{
  "n_layer": 13,
  "norm_place": "pre",
  "qk_norm": false,
  "bias": "none",
  "init_std_o": 0.00655,
  "seq_len": 256
}
MLP neurons of a small language model. Each row is named by its layer, matrix (up: input weights) and neuron, and shows model dimensions 48-143. Each number is 128 + 32 x the weight over its row's rms, rounded and kept within 0 to 255. Numbers have three digits each.
After each neuron's rows, "fires after" lists the tokens most often just before its 100 highest values on Wikipedia text that the model never trained on.

L10.up141:176119120115116157133091142119126097135115144044200170120176053143114168146142156206134080129149131112097143158141138161164166148121087093134155136125123067098134143145142114079148157129065164118129135123156113173111169172135122087139076136093115186067115117162149131149176110148109172120
fires after: "r", "ist", "ou", "or", "n", "th"

L8.up356:120139156166174138099156136115182155129122117162138125088129150130156131130130182157128113101148100121094164132143084101125137120118087152154134116184103118078107186156142114149094083157044132166147105165144065088159110166089143148070062206134128170137075150135184150131080011102146142162
fires after: "re", "e", "r", " L", "le", " E"

L3.up240:154109194138113107110104123093150134123116128121114118095104073130107122128176120141125135062210135085128161163133129171076109091171166162157211093101090101134123144143126131141184086159096155115163163199183123151175088189157108138142168070104113151157085112095107127106110119136132138181
fires after: "ul", "ic", "al", "or", "r", "ro"

L4.up29:186150172111128130086122148155121117120098101138148128107148189137167076120122153161130118146178120118064168148141107093131120145127102089119173116162133099111116138089147145084113163136058117132134137143188131114162123155115100141159072103043113130108034039150139090123120101100078158167
fires after: "om", "r", " L", " M", " l", " m"

L3.up571:144203178154117088154100153091124164095125076119151092109130151057151160114133143105184051139199159117106125098184068124101112137116115098094136145082140104096146208150119144072096105107095161200122161114194051126091055141108170139089132101136168181159072117152153128164114120120132127131
fires after: " se", "d", "e", "est", "st"

L3.up257:150120155147115143107125113160119139070119097090163145081148105124176139123172127162190136087093127112108189104075070128136112097094139140114088100151142130131077135167184112150124092114124152125110128099126053123099143161122105128118128135166145136135152140087182192084063028126130127162
fires after: "r", " J", "v", "b", " L"

L4.up421:138163157132149094159104199122106142131112115091139067101113072071212123130153144116172137132130151126111170150127122126110089141116150178114114131150146126133159169082138095139157053085106151117112133048200148126111084128130187149125157116091152194118113101145129159173143172130087145134
fires after: "d", " p", "est", "ch", "r", "ct"

L3.up236:138121146101101141116111203102109146125106079103099094163130104105160114106133173191095110148176107121084153021125070151044092133145082138168139110099109155128080133090199135132184128154177106132139132133124108102107142100111130178088123153124126098120129136168163164126071091157146068135
fires after: "s", "is"

L8.up643:099167158158130154179152116087107139098116093127175104093107093138181105064144076157128066115214170126163163127132067106128082089103186171123131128065111089174072170187149146122101134120085130139119180155145099141102074211149169074114122130144118181176140137125177135124078022140168169152
fires after: "b", "le", "an", "r", "ber", "ou"

L5.up11:128174111153116142131098156100092112051084054092162147108149059124153081075099177172127118090097129109152159102085150123089116109120129121128145121093065124163124140158113187111174071137121179150123160135155089127115112156135132086142104088143158167203140100127142065181134124166131095105
fires after: " in", " In", "st", " J", "ub"

L4.up634:161138134107153120146138140098113040132119105107155144102180074115165133134105155155138118121169141135105159140152125126141075119106168133107147125138098140102155164101129138149104048150122154130135115109157131092151143154119181148091147137024150177116098103118114150140102069111110169117
fires after: "or", "l", "m", "r", "le", "d"

L10.up734:098123153160070148158104177125136162109112078134110147128151179092135107138165138095056102065112106107118050104096105158146156073049069176151145110147117155117160167143197139133116127123153132148121154102061100119140110144124114112142091125135130110164151128145109157153144109151115108131
fires after: "i", "er", "en", " d", "a"

L4.up870:228149075062128154154114174163140086099120108145132118154132095104179148091133157124116066122199117099104133130061109130154079086103132150131151101150134051057124157131172185085130097128145131160070109184177111122138152135174176129133115080124087159143106140091101146119112115147135095156
fires after: "-", "ing", "il", "'", " K", "id"

L5.up863:176114142129162192161105203130101067066103126112218151128138124140140126146096187122114073074153161123055118148161080122130117099143072082139122161179157127086155137092090123101117129149106167160122130208110109161115108177103164092121072170102129137150105144211212116137114071104120094128
fires after: " St", " n", " N", " T", " V", " v"

L4.up682:143131169138151096075107169092136126092111132149115084137120056137141116105213181151121108111148096128099156120124110163153101168148145149110141111110073117131144155109129133107183129164092097116176137152227148081093133120150184176071167130157204176111120111073108128174120183143075129120
fires after: "r", "i", "c", "d", " ex"

L4.up52:151179144170146179108108184093109078114116179138170150116060039191192070159196159141096133120143151128142165108100101095118124150133090129136135156132132107156129130199138109063095103094095099142132145139140094129116127140092144067168125137128177146123139116162186110147157063123121087149
fires after: "n", "r", "re", "ou", " l", "g"

L8.up469:133145098136101090109121182133126145091111102077138144140141110117178155093166141146165151124104157131124092110112126117123088117123104109102122121145082154097133138144146112136136069152096160103106189079180145107153089141162131138144094125113150130118114112106160052145127211129097135168
fires after: " ex", "er", "x", "ch", "r"

L9.up798:147130112134086161134060164173148098147094050065125111173138147058105067103179082082121054111111116081089085085167114131107179126148117154105204081138096146120194137115140065025225093123180166154144111128144114142127105142139135100139111130144116152141082152132117136151140134196136082164
fires after: "ot", "s", "us", "er", "t", "ad"

L3.up446:140159146179121116152070105179116089079109121087219111158153134117137097117118072128104122029162181127129120172076112141140092086100109159127134139161179051085108099108139158136111173159116109174084126132081106162104155157095161040102086112141106124149122157141159086111100139125175098111
fires after: " T", " K", " t", " Y"

L5.up409:122123148116115116082138133188173131136136102087143226133144131085150130148147111180126108131078133102126132125129015131124111112126137089149147107099113122118142139090136107096125079153116160155095103167161107112165130143122108079141136148092083091155071122130136112069000105109097181210
fires after: "e", ".", "oun", "ist", " W"

L5.up154:130181153178102127124178128149145147144118125096158142113110137068169155126138086175104121038138100091115079081063074121129107108160104057144155069095098058134112081117134143118156049187064133107072151158128115111110125159141136088121158103114146120118083087171139118150096108110150180126
fires after: "e", "==", "ist", "al", "or", " al"

L3.up226:195163107102117125066150149129161126116109141125197164127161107154183153089116140135175095078166155131170150107126060138119082085086129096164170096171138048062096132188176126045126141111127168159095121160155063168094124148146132169117151166155102121172107122127152163100112128147152119156
fires after: "\n", "="

L5.up584:177069153171196144105094138113148060132132168117105100164119115080156135081182130132106137141070123056125108130202098155136157092145148141154177134118065106112144129119103095137177109187125179169104113118133148102153116110079120141101087095150134155158143118114246096105129095150143095164
fires after: "ort", "ou", "o", "or", "t", "n"

L5.up656:123132129100059106117125120169127095126096116124108166179161115106088157081107104175099093123150122119089083070107150182144113110148094119154154066084104146087095150114098141124176079179118133111165140104165151129132094129146177171133115156074155113089080101115130124139144151102098160158
fires after: " ex", " C", " com", "p", "am", " p"

L5.up140:122088143138097140135109134108177146106125088061155133159196124086126138094095107108076114063134177138111122135142134153125135103150120157181118083125084146147133134112191165132179115171143181107095152111132083061119109152163137114109168076137120129162154156141102127190109117162150117119
fires after: "al", "er", "z", "ac", "e", "i"

L5.up398:114144102165111140129143108100167083110103142106113189161149095059140128126102213129153133151088126142153116122102122147062109169116114094109130141161102103071156172124088114116145070116120143120123144106199115145156075112083155118064118138125126209118147082138164168149128169143111141149
fires after: " I", "d", "on", "b", "ct"

L4.up808:149144106095110114168125111192097111084119160107118158132147151117146122080099146146120083144148154093069145109150153171087105139114156138102183132108067129112098121137119113100160077149153112119136197135171137084160136111152165107118073099140136132144131101106126083142175181116072136152
fires after: " ex", "om", "p", "x", "m", "pp"

L4.up333:178172176146140152132154145118155169110119117123196173092164148159117125117151139145186091103125133069113121128160096084152117078120098142101153156107156150096089148067114137100109122144115119189052146159126084102158124155097122139179087158061094146119058118122178113134153133100143118153
fires after: " l", " e", "et", " ch", "r", " th"

L3.up861:135174107158101108088147121154121040101094144126099134147091147131125140065135174166100125121150148133121202102088101137067129126124095101138164069120081100122083138089115158131140119208101171110133160107120132112142111141094127154115082092182138101187127091123179069161128155086116118147
fires after: "ol", "r", "uc", " c", " Un", " in"

L4.up644:180162128157105141094117170137149130113099161130075091129087138134123095089115136189069123081111116053117111117053141151082111099119125144209140093135135096143085138093096174127174123149054116162106160145179151152146070156108136114116149095089142123170115155096135130125082108105140131160
fires after: "al", "ic", "an", ")", "ul", "ian"

L4.up699:138104116048060134110066140091123136152107129126129162130098094108143129092161095081154132119122105129137177120110181132128159131155125155141169068114136114172124167178099161102146143173108124091123138188222145068113117100172114176114131143110111146104108146151104160154107111181125129157
fires after: "in", " or", "ut", "an", "oc", "ac"

L3.up239:153165118136153161096133102134116071108110119165179148100110119137168159091198131190110117114185187133062120114104027093128125158123062113135145126141129100089107197165156137121109122149082171120102123154134103121114146164101167132103107096137179107168084121158188093155132110132097033111
fires after: "re", " n", " N", "e", "r", "at"

L4.up538:070107154110083105107135168164118084099107102085102122213140146121103161087129142121088136131108139103085113112092090145056138149166162146148159126147107128099064135118129133136177109149077153154177224129171080127157115115089123136101136124151103172175130164142159135163163153133103114177
fires after: "c", "t", "ic", " in", "uc", "in"

L5.up207:150134150098133130077097162076149162096128186130138143124112112155094095154108116085119113098108101107142167098091147190105132100135099133182128141121140113112119103198119117098166127211097132150160128209184163136117127127157113144136110061083117174118115158173151121087109121164074152130
fires after: "an", "on", "oc", "ul", "ad", "en"

L4.up127:179126096106140165113177133114177176144122171149147133193118147054197135103136150107161115135171170144093106107122127104131089058123122134138129107077093124066117119157106119033134120101148073149099123127181109112186140121131145121177166093098095110178155120135137161100104091122154105165
fires after: "er", "==", "p", "-", "ing", "."

L9.up681:156164085141159162044117135164207129120107128126102130132131130095154144175230147134105166045152123089107111141109089202125147112098150104132148116126115125068130174106192131111121074105110110128083170114098101121176191105113171171071157136077138104134111212109102104066100117121138157179
fires after: "\n", "7", ")", " b", "6", "3"

L3.up658:134124121107130079145112155151151130111125115096141175119130147132143158141093107134160093076142155098142147138081142160161084050137120182055155142106169093074071136128126113118112150120156107169130154135129109100107151115128150067132107153111042155158128154130132028126151163088117126149
fires after: " t", "\n"

L5.up807:190130131095112215115110191098186141127087135111172158114138125118139135131224090167112105073130112101125078090124090151146150132117091063156147093126115103038125166136110172118152103142072133171103168152131156128139124168101149128149135176097056112110079126162110095147163113160131122117
fires after: "ist", "oc", " St", "ill"

L5.up619:206110126168110182087087160127125088089124159094187127130132065146147143117113129159127099101185122093109098139158106177111100154150073079128112167154141080062109166112165157143134123149073125124116166122138122165102113150072179129061127176098104126129103133153206110170119147125138127131
fires after: " St", "or", "ist", "oc"

L9.up836:133132141145105076183074106105150075129091098017129157147146152126154117131097105072143137095074175138161095086178083110100138168103105151108153115186092066146105147110115133104104133123086120160148081121103119114095135134170091136108094126165141165168125124194121094102123125149136115161
fires after: "2", " f", "f", "il", "I", " "

L4.up115:163100158133160155162107123136100094055091093107147116077183120100211114082155154185139089122172135136095112119078087151088118108087138146129124119108124064049103144164135191077116064131041139174093188142117147164128145182099159108139122091081180161176099042137137099158131154155166139119
fires after: "ember", "b", "ust", "an", "r", "e"

L5.up704:138137131123073158110045162143116112133121021125141101103131138113153138100166085118089084095174129078086121081135060099097145123111108180143197077114083173156136203100189144108177108151122179117132155151161117070087151158138177115124082144107185107158059143113090145158079148181082068144
fires after: "ers", "er", "em", "s", "c", "is"

L8.up687:152116128130103111155068131159090134093128110116127112104113108051127126119124146099109121102117159106056118076188062113176090151199090084122157040153129149140131172111172185141097107131105115190126144136075072097093141153131121144111099139193065084094087147143163079156125115065161125120
fires after: " re", " was", "ed", " the", " were", "as"

L8.up663:142109197134136156100134132116104097108122038079165100159172120071116103070084168219092080133092196106107127094152113133081112089174128100167121074091166155142133132145102166105167120180080148125102163167114099101119082156119099106155084076145148121173110131109140131143155170098136107151
fires after: " ", " in", "ub", "a"

L9.up844:110142129123115076147121115142112050152097112197123159112132081063075091131139118094119049132113144053116099084166122097121148151086113134099138109121172084153072176118137191114128104091059161204075124109138090125112126111127154108099085117125012106129097157070125097151119109116131192144
fires after: "on", " |", " was", "ad", "os", " were"

L3.up588:151187097132118089065144117139150123106101108137142143122079133091145153101130144115150132056142137077106155137105087177057143112114151072157160134139124068086129141125190116118147075155089142135149115110101078130096158121127110140117144150133136167145126160095137143083102133119150179163
fires after: "\n", " In"